config = dict(
    head_dim=32,
    d_mlp=768,
    activation='tanh_gelu',
    norm_eps=1e-05,
    rope_base=10000.0,
    qk_norm=True,
    bias='none',
    init='uniform',
    init_std_o=0.00568,
    optimizer='adamw',
    beta1=0.9,
    decay_shape='linear',
    final_lr_fraction=0.1,
    dataset='wikipedia_en',
)
MLP neurons of a small language model. Each row is named by its layer, matrix (up: input weights) and neuron, and shows model dimensions 0-191. Each number is 128 + 32 x the weight over its row's rms, rounded and kept within 0 to 255. Numbers have three digits each.
After each neuron's rows, "fires on" lists the tokens most often at its 100 highest values on Wikipedia text that the model never trained on. A number after a token or word is its count.

L10.up19:142107147167119068080113155101121154108077115117147175144172140129092192198144120086110167090163153106140144141070132078163153136135167075157173193121213150144198130121170154147100176116136146122102105051172123080144099102124147129160071161143113082147152116104131124118112105121134117163155177162130080091104081149081158059111115126130114155081154090146121094127120100166121118128136137077190131090168106103102148145168088113104091130107157195128142151071135119202186128187118113142136153067135154116177180122140112142143151145136113135130084097110175162178104163120092115162
fires on: " p" 14, "15" 13, " south" 9, " west" 8, "202" 8, " m" 7

L10.up655:103125136167117063052175140059141121082101130139147100149101142127139127147153144120136172155141174144127136133112107066121192069082138091112147156119143130119210105146134112055111161107113139082115076065122098102101090135067176158127077164113097077139148134122163124177125109170080114124127172143167089100121093110124131043125115097138185162106113084076079132101203124102140159155114060142071109100137130111109087110190073113117114092070112196082120166101081090124110154156168106080107119146115200128122127146136130146120115158151115099118106127135154133135113105153083139104
fires on: " " 40, " M" 26, " F" 11

L2.up759:132125136102112170139136165120090151158148144116121162204142133137087150141081143159132110101143142164145150139170125126149095134194092110110100109110105143157148074096156144092121170136196117163063073070162134103088136121120079066198150099117136110170117085097127095120063124116114101164149100128129109075127062103068133177122120148083052145121155154178133097114166110099165124083099135124097173123156135113164172112108096113230171126113111167163154120131177069151125202103166149160125091076172139106168180126145062138102125121144136079132137136140140091123095062121129131160
fires on: "===" 27, " |\n" 23, " sec" 18, " respons" 8, " suc" 8

L7.up532:127123133118173122099084089108155103062092142105091157178129106148086133171124125074100160196143112140100135129098136129095160119058131103108159109111178118113169131104136120093076126149148131104137136188203105082134117103118200100082140113104095112110188124107086085076118120107115191077095138175130141056142082140168168079081150119128175132064076111128126126143140169109062125135137155110162128134144099154151088136120151097162154133160141151130091178079058071128159171120112085138119144075136105167152076141103116177138115132160155167081056091141129159178180116132108143168
fires on: "–" 27, "\n\n" 23, "-" 19, "0" 6, "2" 6

L10.up365:156100136166105088074083128127156129115130131126139099160102147145130179125116130112118187098093182209132160147111098069089172086165116045140133176174193092107164124092136104120100168134073121125124143087151102065126127114067166161115168156153130088164148144121119098102139089165091121169139110160172104115148095131096174077162132152151143180104147150103150137149165145094120186155103122130124124142137110116075114109154103152120153019112121127133140113074076070129150179143147098153128102154096174120086137133128123142132158142128112066058089109127155163204128145158039107139
fires on: " Sy" 21, " No" 17, "202" 12, " " 10, " o" 8, " Mr" 7

L10.up673:139149149119156120138137108103133105065089122146150144123100132102091173173132066134088145135121125054089075088165099109097155127099111106125125141082140119147103084072130124091079186164170148112223157085140151128147180142123130167118073112075099069091135142091095114107113065116158173134135080112186129126107191181138108129115107141094160144081096115131054144104108178155093156120136112191061156121137091118175076091127078079111127137087119143197139148109126144146130162077130133154133194134108153143123073117153100114102110137150132184096089118113131129071111151090113141055
fires on: "2" 21, "1" 20, "ra" 9, "go" 5, " ft" 5, "o" 5

L7.up595:165135086145136096071182142075136164074080148126098119121127181150143111139172137113150167102162103083096159183127069103183140091130124093132176098116155161077182172065151097092098144168155151103145164110171102107122089091058165154160133148110102094073147150094114103133144101127099124182099172150129054076172111123110102054160148116165116164105159100128144140182154145112120088185095113156121148093169066141091087152140085150103127170100166196118102182108104099124133158150098129136132110118122110126180150111119106137124152199133154109074103068099128127166153083133149135160
fires on: "–" 52, "202" 20, "." 20

L7.up359:099167131109103148124182155140153161106154068115094206147113150090097101132107081188073160108142083132140188107133075079114124155161161123122136134070078143151171152118173148164146119170144092098121115106180127149138121137058160143127170157180102103095075104095108154179121172159113089195117111129161101086098125162105111112095130201137090153097048077183103115127153102118153078076110091137146155172162125144112152135099138119099108055092145092110140147147145179104110168100150138105101130066135181128129133116141085175118117148099123145108139205124156142176078127102157166161
fires on: " for" 38, " at" 16, "|---|---|---|---" 13, " During" 7, ":" 7, ";" 5

L2.up735:125123165102109188117122156134071161151138150127127151213158131145103139128054139152121121097119159163147138156154101147169113144179101115118093101094132159150139105086164137082107169140174110150071090076150134109103140115102072091204134089102165128147097093101134105124086103093082098129148084134121088094135079118065114164115135125083062161111146158203145115106165118104168095103123139129092140105138145120140182141102103118232163131121125189173144126130162087161142193099159163141112098076178156120166181124168052134082111107129142096136120128135101077126097053102120130163
fires on: "===" 48, " |\n" 28, " respons" 8, " suc" 8

L10.up289:117171152158094113137113084166116153147118051104115097106105147134125129159112110082117149123115152142128064051144126078131135128117156078107172106081157127130143111107153107126128178097168103090122133142146149112126112100099149122145093113123106125116161149172126029102116131149117146141151103157111088103092103211126171113044138146092097134109165113084101140173178142123155140195122078147120173101158110184144190108111110163216141193065127144110205135131093090144188112078146119126146161150127156165110090121099139156083141151120085130126045100152143159160091154136087183167
fires on: "." 28, " |\n" 24, ")." 16, ".\n" 8, ".\n\n" 6, "'\n" 5

L8.up475:169116126143115021117146144142209112067065145130096078127079123161146129130084131140084173146121142172068112130110145142198138125098174099135181141122138118105160145137172079209135118103151069132108074150136113094142078068094122102194093179060093142137102117123136083151146106139126155131127159174158117074131167116103183097133097108142145171125123130115160087164199137156097121108091109132166169143133152124166111166144082161105091139141144114111180141133067084120114127144146109142161131131133129084156143097108130186110162156134110061119113142147150120123056162196108157151
fires on: " S" 23, " R" 18, " B" 6, "sp" 6

L5.up61:186100142127127142083142113118115111137111072091159165170167141178155148115133150095142133068108158138142168211189107134160130145183168118119141080151119111100118194129132123114097129119129176094162159060130116086125143173048173152161118140151099127067120184066128159169105141094151093121105160126104098016111093150122150124122150142122145135089181155212145122120116149121094111155094116092093079143181124070162146127102117165200136078100130161111088112107128116103150154143093113070101146082116152131083129127097112159124166134161160165165062115153111134184106129147106112100
fires on: ".\n\n" 24, " The" 18, "\n" 12, "The" 9, "=" 7

L4.up658:146186103163115164152127112177114132120099073107069169174108166080146126105150108160124131169115140161139121146133149138157113161146119111114115072163164178116172160119093131153099136125129129128139122102165115141130153185119130129167134098149134076135134101126161100077083090030131137155112135156156118104107155116079140127132125146070070175115110147154130106045163155144138114107096065105126148141108054097187111129098172145152185107055155130121106089187135095187063168069098112115125124114072179108095111126095149184126113031119132206130088087167135118087114131137113146147
fires on: "===\n" 39, "." 38, ")\n" 7, ")." 4

L10.up533:112110146174138137109109204079163103099067128119149113211155110132088170143139119137125118069176159120117118102081104086116144076119101088128147145182215158145202137113150159145131137134146129136134107091150184110150106133110146103112063159071116084106089139149097115157149122125127124160165218170152032067123084145114113108117111133141134162139147059138138142137194085118137170123103075172120101128159110133127108145163148101115139061150153255151088165083100137107114164136114124101168109123124158173097145170108136144147138163142148155138099123140107120173146159131126123150
fires on: " " 54, " be" 6, "22" 6, "23" 5, " Ro" 4, "15" 4

L2.up125:080129134090144120170112122100026151145158105135133190172120126076071131087086153138127116129114140173151140104112155134131132101169152170152128135091161176109134090105106118139150151168108135113105106093118134095085107073124138117146147074170135107112091165068144130100063138150143109128193107140163090120144096095049124111178101163113024116142139105129133171111208110078153149129142153158099169116181143147141149130128109098135148137145150150120147099142160092243091130118169179111102160113194157146148115153134170119153186095155059093147141159169116165127115086110094155159
fires on: " re" 34, " foc" 12, " respons" 8, " suc" 8, " ex" 6

L10.up616:098120121198156055095143163080102120106096105173148128172148129138091150115094110135114111122159191144093092128125134131081157071155134093152158139141166179110164148126094120139048112123139152119159140108152126047114109171136189185144118136092100092153110168187104125183084157099129077118185128174143118102089098117138178104134118083132114094125157125153147142118133072087171142123127132174110104132146149179133134129199094089149134167133172151103181134094074149131173136145187064108158124158141170104166155096134114187166168191174149098157123084112182094161094141154070145153
fires on: " p" 17, " m" 15, " che" 10, " rest" 8, " ab" 7

L8.up258:100111081138129089101133134133193121129127112132136134107121171148132165121139083132094138149152142177092105141154158145187200163132134152146142097102136110096130123107140079172155187107141143139151127121137108097119128121079158108159092149171125138105080130191021075165106087151156119143114127148106098112154114136080136130133045119068145165063171130092211132200113144124072183128151119157112128034123133169178155144143083138083054151134109176199115097136112075118095134171166137079125166119106110152151182134097141164094141114152107090105105130118139152159138116167125185149
fires on: " R" 80, "a" 16

L2.up581:193158106093124163121118126092102152149129121134106143144130150137136157156092158156114149097121113177126063101169153114167081120180115132112125122068147172144143099061124159160112097123178156139071093102120115148067129079146089119162201086124112159180107059103196105111076115132123120122162056146082053112126105107110100171152123155066080117178166144185148112112141110098188131107089121139092151141159129122166189109126069102161125167106139149148165099163166094195119098124119114133135150070156137203163175104179082148119175102183121142149125133153140126143102115084162115139
fires on: " dist" 22, " rec" 22, " suc" 8, " respons" 8

L10.up237:131131106109135145156195154102146175093089120110084177133115131141151136085158132081135115130129181109066105117151092155070189118137111169077112122119157107119128124088143111160110191182101100033167189107177111136135166045124159163147104175082097176122098133077112041120107116139120153096154126127147122099116121199119133113087157157059140124151121112135121127089071104141137095128142126188116132100121118124134075134081103146092161092072100146132130187134142088108118170170122132101128153129116114157117145117109109088159174171118132209158092114180098079180168197113150124118
fires on: "o" 40, "ro" 31, "2" 4

L11.up442:157136145168129118073119106150153134146118108117085139087167154132190153174106121119141149175134148194132092110157179115178122097079133099091106088133123107104161135116158125195115156132191132148096125143168117104094127125161141152201137105173099148121128113133120147112117150179113126127117136157150103050116140136097137106079161145092117120136115180219119110136143165131174095196033126133177172091177136162182125117096156150161140134092123142093094148158076093127121160067144169176151163116173159141107146189093062135109085077123151133174093060138100123114098160130059179132
fires on: ".\n\n" 40, "." 35, ")." 15, "\"." 4, ".\"" 4

L7.up241:123153081145147109121159127058136152083104124121121156116106143148121102150121152131095114109172120121074175156100079122143155117086137125092176087111172143107187141100109172091094158156132139103132114097140146121172115105021207126154121128101055106076139153097138105123133120152095119177110151145166125028122131118121118059148110087215132151128086083147159150159133138107155139157122099095153170084166094145079091180134110136142160118120133171119172149129115035117130177160105125115152150083116138121136123124093111149151142145123140183068092077132179133171172078128100200171
fires on: "–" 39, "202" 9, "194" 8, "-" 8, "184" 7

L7.up275:136204080135137126129158123123136150125095095056071196178154109130110082161150100190122144119083151204129111090197116110144143097123132117092132107084125152163150175138067155086093149190145133112143154101114116094178179115094111124119118132130093114119135147116148134093126129155167085139140149155075097081099172205168117122167115138143122138127092092200119131113136128217091133100081131148087155108139091106114151156129176118105159090142121142071125083145164138144109155095091159104113126052140182162125123162115072182129036174170116139159114146111126106165101105136123186128
fires on: " |" 67, ":" 14, " re" 5, ";" 4

L5.up324:114102152109118132152123108084127144150108082152092195194184184147138104141094108088112148076118172142128158211169114134138127148137180128148111100145119089168074145086098158139122127166180136091154127118143121114194159140052092143182134122187102105139152103114088155152141190113121097150102102129118107008052083149143126120121144147093123134096083128174139103131139123144112114128122116135066112125175152109163178128106134160186178091120116131087098108133076101111131183153143153145117143141137164147092130100092133157093162071138170233143074151133133149135137151124071142151
fires on: ".\n\n" 40, "\n" 29, " |\n" 17, ".\n" 9

L11.up308:157168085151148105132189134114180127084079112100149204106139141136161150125123143124106177130143154144145090147138102119113175104093117088095131131116162118137183110143154138084104188086139118034095105128155129085120130147119204175193118096095096121134100136112089083200118099187135138120119129134157083069110105157069110060105162165146187172094160121148077123080169118112172086134113111149141117199135107105171124041202158106113147181132129144138120170080132127106119147099156100141128098089105112139109162135147186120134100100142097109126078115161138115161120122152048148129
fires on: "1" 28, "A" 9, "I" 9, " " 8, "2" 6

L5.up463:156131102112135130117109126138159108137137104114070169153154179154121101186144162116109164084122166123139096182143098100149113112189150120079152107165154152129162113175051175115107140144116149137202170079138112083136192130057161133180124111162065145157116131103131158168108161122105064150098133128104111078155114169154121123097150139168153144150195117165168112120127140112075122126088139152117132068148067108150143116075132098146140088114112192119097088101177104137088129142145178127158099038079152149061139145123098139073165168132154146138050108144107172170137135107125200118
fires on: "|" 30, "\n" 23, "==" 13, ".\n\n" 10, " |\n" 5, "==\n" 5

L10.up159:084127149111152115116176144128189143102073153089160151144091142129138154056126154160160182114175105129145183176104117109149163103124159076120176131128189100130175129115150145115121160132205108113103073094084138120146129148086141197161101211132115099116117087079109150155154157160143084154089143153145087058088116124129102077103154168154185128115136055146103148110172128118138136142101105144157104136128117125138093091138086089089102060104114124092066169075090125088101143139125091129128164129123230144112143156124090164111119162149143095079115104132170112188080113121105170159
fires on: " M" 24, " " 24, "–" 8, "R" 5, "S" 5

L11.up14:110141110096132119088129144099090130131099119111117105111119112175112105178060123075148138163144154202096109147116067054119141147104174109097126077136142145137172145171144160119105130141106129116126128124116116129203083140080150090142084152125125115091099144132149095121138176162152156173074124145090114105103153124131069130092125098098147112024109113115141122092191144104138089129111085064116152115175091150113127135156172122156147143109081141078164141166163065142210150095116136126212128101122195105136114172144093183082113116088166217138104086170156148098141097123078155113
fires on: " |" 63, ";" 11, "0" 8, "20" 4

L10.up663:160163158188129083049133152183147104094128136113126128203147127151129101130184126123103150123126233118144109087091100077125169083128143126141129138141182092064178139173154105107086132110137181102150170148119145089181084126041182137159101162124114129156127155143136118156110126160112107139145187150113100097130132161071095082110125093157146137150077073096103110065174108098182131120103137120098134191137170119160074128175087106093097136118129146120128169112130093109100145126154079137131089122145156121065206155185106158136118187169150134129100111104160109175123100143092153135
fires on: " sup" 17, " M" 14, " Ab" 12, " m" 9, " Ad" 7